{"activation": "swiglu", "lr": 0.00243, "beta1": 0.9, "warmup_steps": 206, "final_lr_fraction": 0.1}
MLP neurons of a small language model. Each row is named by its layer, matrix (gate and up: input weights) and neuron, and shows model dimensions 48-143. Each number is 500 + 50 x the weight over its row's rms, rounded and kept within 0 to 999. Numbers have three digits each. A neuron's up and down rows have the sign that makes its largest values positive.
After each neuron's rows, "fires in" lists the words (lower case) most often at its 100 highest values on Wikipedia text that the model never trained on.

L8.gate71:509473550557535449466509443538436477471419435451459431559453472489597480502491440483544505455513565398373499514484490448585479621551574549528552486491526466404491510525547523479541608463423488530460473527481536415412543484576516497504515552592557417456492461451563404585568445502568528460
L8.up71:451544535581530506448557454552486511454503537441490521546441468490465457533466473391470534462497533503484512599504493475542507569640500440575493508606456517488497454493495506455482491518466583494526440517519520446499534562484511555509645532441604508527421490429463533491512516616523573448
fires in: "0", "mi", "ft", "km"

L8.gate82:561427402536472445557451445405460548462463566451559541535510514518451469475531511503540492523521489466499399587544539472486546488581505409534530486509422534438570545456495559484531541599503458501492495460465422559454572466504579520435487392501539426490488584565540472590484453451440518528
L8.up82:537490474460433454516505535489492611556498455444499529587388438565544547402504415504502564483446520516517495537485545506582413418530438549489574445540477398501532519409447580570482508451552489530588502576501536539517562530506519444546474491504488456475510480494601480572440483439549465488
fires in: "and", "while", "but"

L7.gate241:515481525537511532550463434548536540515551502508430419499463442506483507524500463501617518597569532534469444536482487501584529465484473400436505575551549462510513440469501441500530535468546486554487510413537487529450406446555574506454516459596438447451571502477547440497522487533492554612
L7.up241:417446554540459517472484567487554476543563482432540478556507578559511405415466462417584524460420552565561480505520520461440389431461424632493575447517548452473479519549560484438485507474460537596446438492512480454495517549524525548398503538487453499552563534480418477512488525488606452514
fires in: "united", "century", "british", "film", "us", "time"

L7.gate109:445488491430480466508467617474521480435529422525459428533596488531525536420526527487603540502461506486492470528516520512547355455429522563467494539415537546527500542467474480595551485470458456543548545471450573486477477478492534595481448434564616468441484479568486498516470562350530441523
L7.up109:453471467413460465491452593571514442402487444530447480583460504446582464504560494483478555516476576538531491469505503483517460434548526495404454472521486604421528550484443453539543431508452569475501573514385515415539531536512461601509498515486602512374503518549486572538444618455559611497
fires in: "it", "together", "band", "first", "like", "brother"

L13.gate255:505441508486449537511610461573554490589490519454389443479520475541438438516562410503638493532501525477423561435488443523518508490405536545428539461557507468452402560481544459513606492493560472474469569499498569501374491397524512508514500462459501470465515595512525533468540504491436420404
L13.up255:494572525519403535448481555504450459548537578497420525513490478385438492579546468527545448506526538581510561529496494522501476490513538524409484548593556467558512498403506430525502530442537500397591469539583560474507481438411432519575417557477471507509520553439426540435479556446458515448
fires in: "early", "his", "m", "100", "200", "family"

L3.gate215:526487497509575492523541559556419392437580508455450481509451534414445427494480423530406422455458435493441433485429401499447453395512577509478501581570551566565502502493464514431434474547451457504577419498499418457514497532458486509501486526473510485434471575503481471447552507509569568387
L3.up215:512474503506576495520527562559444418463576493460462485495435532424428436501476419539411417458460428490453430462443367505442464396512603518480513574568538557581519504480441519425452451520466463516577415516496422471490490514460481517486476507479512488455465568516481475438539529513590561393
fires in: "david", "george", "robert", "james", "william"

L5.gate38:496541446505537453550462379529541485571411583493500519454518485505493490540556507465403494479530577462509457575426559466557383553481579431506446398611496410494556468501477402400555470478550515471424499471519560433476510361568522474530463499563535496532468500522528463509592509503485394481
L5.up38:530580471521630407540516435585469526565393441522440518506560509518444409508606435509508514541510533518469460503464482457558484537525506465540558458556467485560607569466467515430514498463594491471496491505547432542508512480501483474467563476540427508502608506443638518513587483491501542478
fires in: "among", "of", "000", "100", "those", "individuals"

L7.gate304:561483454579493505564494528477511521501447473440494526473578607466496528502525554522447518483480475476444390558446470511516466538552403439581509524465418417549495489499505481577660550556493421573590591439521504552435540404576523529566495408544546490497457482426541537506511570482435515473
L7.up304:449474499563527513498478554472478501369522538576529551442439447511460574510597481449437552461443537582394512538458450449556467536527560536501531530502480516494512475529491506525473505500470523534520543402550519454478547526426482486543551413487501469531565505443495450517453319453601436443
fires in: "born", "much", "party", "year", "total", "three"

L2.gate144:617593505535491497500446526476526464485564489542485534564355572492454547488487546484476448456496451514451555478418493476520451492462579449521502558577498460482624507479589475483487363442440447533603445503455495473547482452478446525530518522527476524526540546447506541532476546467649464543
L2.up144:443511433455409544477490419551573542519514491522483437490542444517526450607548463463494456540536541506475469520469444475526573457494551506471408495602609466545490489441483452441470452580551597435456502457513522468475450344554538517442507608497468489450483525604495512530500485521502534504
fires in: "by", "democratic", "college", "republican", "2011"

L7.gate376:527411502504539444547542490427518470491391510442579510420500576487469519473535552522530524430449502401490432547558455455497448509323547486474516500529449488508492533525530539463443483508435517477513528473489506441481500487638461554443438467564548451455389519514428452446459422545535550548
L7.up376:533432532499545438489547396399474479476392516467601492531508539561465491467546487581466490412474502436500453508484452453565502527415540455546540544428526470495486394467510588508431431484495539424525520517471481415537526555592439554497507459463455550495458523484500463497467485522532608546
fires in: "not", "played", "joined", "also", "making"

L3.gate176:461551510491533471480493566499540499403581474514475437518526558527440465486501497546565430443537500457450522554522507507365561439474497558525458541513542547537425548496437514417596550553562451462468455521500534548503483480504480449467534522444491429408442505477493450434529618407538509493
L3.up176:430539512508519473528467546467534456433546518510465412550540523483445476514494451561530467508505494465396513540540472527388573471479505570520466513492525578556429548474440506459614538559558430494438428486508539534468514489483514456474533529494465401441428506479502447451516620416501496451
fires in: "his"

L13.gate223:489576596530456520526502499467546499459435512500443495501408557475431532523469516428538469430493450463440476525534486406492405548514465522518622478379540497534584559543566451405474509528539529546443519500510480601444493439514444494468458523521381425502513488510453481540435507463450666480
L13.up223:579486555474483600519474571527469498496470473507589471565477475513516512582505495447443434536449576518518460451550544452478544523534407471549450430500515587484434540534463567507493443465471584441462496421409434566493571515634427471440517539477490534533520427484433474485396516468566468465
fires in: "to"

L2.gate6:460461553505467643483527414484484448567498518462563491430504569536523503542515492508443564448482467499478520474487520536538534443546495508544486535604470520566489568445471565447520467338485424449478439562501448528569501473511532507548501461619467478508429545517507496410463583444549541447
L2.up6:574412558442526609502518494506460489494502476486514542510510531486492499496465391569503584439576387541431534480512462498523446517578544547514467572500553537519483573482515619531502516465503425487604452504454405572507466507476472486538488512640470483594448487403516508457488493447522576463
fires in: "thomas", "james", "david", "inner", "support", "martin"

L5.gate161:563437421468481482460559511534453465503536516514549474522476525496610519505504546593488559480481457519522463508413485611517544432486560504536480535406489557519469547563488492492524524447538537535537507568441509496531418540502444622525528379553520493550526510564500470428556415470512519445
L5.up161:487483376548536449525533447512516583519361566593566404466487558487493468512496496534413516511553448498456433555463538473422546443463498525431456496532483562539512553584488475497537500524463480494513549516413449556432503509438430508407516515568547503562555501482507462419529380593572505427
fires in: "area", "trechtingshausen", "province", "brocklehurst", "prince", "fraunhofer"

L8.gate98:543532515568486571492396458479506589526466502429446374513505466487477586487448483416473462489552484482471588468458475450583493516627551571355531520535476486524458530487565426463451527452474481538419577461591518487422488528411487436385472499583498461424463448474499467510450406497552472537
L8.up98:484484591604544510539461432493493568554475535511522486440400489562504560551436519501524526599496442378536492434447577428571483543531489463466518445533571523533508497415480493511421527624508425470461552517434351427500508438575469404470463451434576473521520543471453495494540497460516501478
fires in: "a", "an"

L5.gate102:410584534459466496546486518469510522501440506452476462536521542541438567543539494486603524548488523449518475620485479461515470581483436491455536370481520530588587413501459502496562401496505559437471440459431477503435552498470487468473511451539482492594571492566550515423493459555551422496
L5.up102:427624566437496531430498464592427491531488517446418431516468513543502548520591586521428542540454533510511547555472488488553499517512459493477476487431551488553553503390445433470533459499455561428541531453494591474505520486436391453461525427512396512521559516456560552456578459535644535499
fires in: "music", "football", "footballer", "play", "musician"

L6.gate307:500372460583572524579494559496476459452502460413489472508412524454463502524462475479549470495516501534509546468431541491506560559512457484502502527501471466513540420442544545464462507425520452472473478533491517472463504540618526491412454455532543473414454577520457491444454463446470498540
L6.up307:491450385495438465504516457486514433530545416511474409438526437417472558440547471510478570565460519414526434497463546433561485619459463515554553447530510483528440472452484560525508504542441444451488573528503500554528492571505410479587496530438465566515500421469454465563462493451494541470
fires in: "and", "also", "or"

L5.gate248:490657562520488586524505490492467523519539589432510529550560495518551556387498473517555473502598472493496575492534518484441409465500416523458501461469497516518594416447593565442571473515506390511512519448512525514438560503494538500483540561543466503534513436543574445460453421453482504572
L5.up248:548515553472469544526543519621465503520576549518472488491433550497535543443500554530474591483480499537554487516406485560481480410554497495499508539446554570549562489474476539443500428527489510493516493506526578554570522477467449530575578448512451565587565428566562482527544423545515486472
fires in: "career", "history", "information", "website", "office", "position"

L5.gate60:573491540536509575526498478498604565499481536553407449397583554559471495449414442516554460533557478545516467451587500519476586501484484418536455520477518463498527478593549581454513561448547405558457572497508612590417521465517508528513425547489523456458445448547464451516565619431460572524
L5.up60:535482478408466512578403445576576556482503501526416487522598447495530520449442451509607515554501474479656456493467505471399565481445510488480541462495530518470463424614622519453529525462575479553506553549421576617482480508550529483584479526503562424478541426497566578521449510435493500466
fires in: "1", "0", "1996", "suzuki", "1997", "puzzle"

L2.gate61:508519464454431430483493512555514449552455568575448534467456473485462553546584585500568369433453443508499443515441491517537501468569477566506500418498503427585508520410459470418513501433534534509464448481506468561464538452454506504497620420584369496505469516550552563542477422465530425561
L2.up61:545531454495443453462505523598526470584498529579427527452429498501491546552598556485577405457455461525543495515428517509486554414582459543467462417518529418568503517440477467431512530413518589504444474560486493572465554460478476498500590390546426518503423496550579579538509427465555436508
fires in: "league", "division", "army", "district", "church", "city"

L2.gate182:496462538492456537488799516508627480492519508511493491497525540498510572493503582515518513500472510502446570392517628499498508530446398509473534493509517498492471487531488510522511603522503513627549502500311484503503366536475513434546476509530563549472496520510464544468507468497483432506
L2.up182:436499536481458502528500513512339472485492493480489484548443433516510423500508312617490471489556442466523481510507602497527514493459568493509497493500460490488428452491485489527506537497471479514507511554769448516493391468511481512463451495530440488471495498498525461496480495425530526540
fires in: "team", "game", "player", "view", "power"

L9.gate164:444486451498426416437523615468579505484410391437524446479482543536412510516466526450480486520476530442533540483565536471532506497513539505504519430622427423483504511493490561513492442551528559513532509449528517493367451490553478509547496517531526487487495471494511586449362426517615488514
L9.up164:514480513497433541417476492542495517446477542461470593437454598625462419548458590563444523539432555491407480557524544513477457421514552340442506397457550495480530527526484477585442476581524396543416476483489461422520419506477597405538481422506538495423530532502444534445532463538488446565
fires in: "however", "most", "about", "high", "not", "just"

L6.gate115:569493419436512481511464474408510584528518493491509505451497542540452429377442472456604540447433402445492523514503391402424559526473439521527610495370438494497486497552645557439515506440465526505466462573405519565469597544489499490518386506548536512574526445498503514462492497481444505505
L6.up115:550507531373512452474479541462455573515563449466534491449472520602404599379409520419515528475410447511395489452473446538439527455492445540468530459460459550532578540510515531423474513445512487511462533531469525538577559560493530526449520418490480590511531485603424568524529505436482529576
fires in: "also", "this", "all", "game", "selling", "to"

L3.gate84:502558525491520529458481498407522485543513519487559414508485489437527492515452507580522525511477544593538520564568574501424449534474555514558518577502502399463435421545560427480481534526517511549481459471447458568509511417533468548384336475562511470463410545515504480540572570550585495541
L3.up84:487578355575482459473548430498497494544383549485524448381484430480526564536509510505457511568450596510581504546439474500554401551547500423460550409492398450541431437422550438484496403537486533494466511440511529420478572467404480471503467460504531552578524515565474562533589480474483472474
fires in: "democratic", "women", "including", "republican", "39", "average"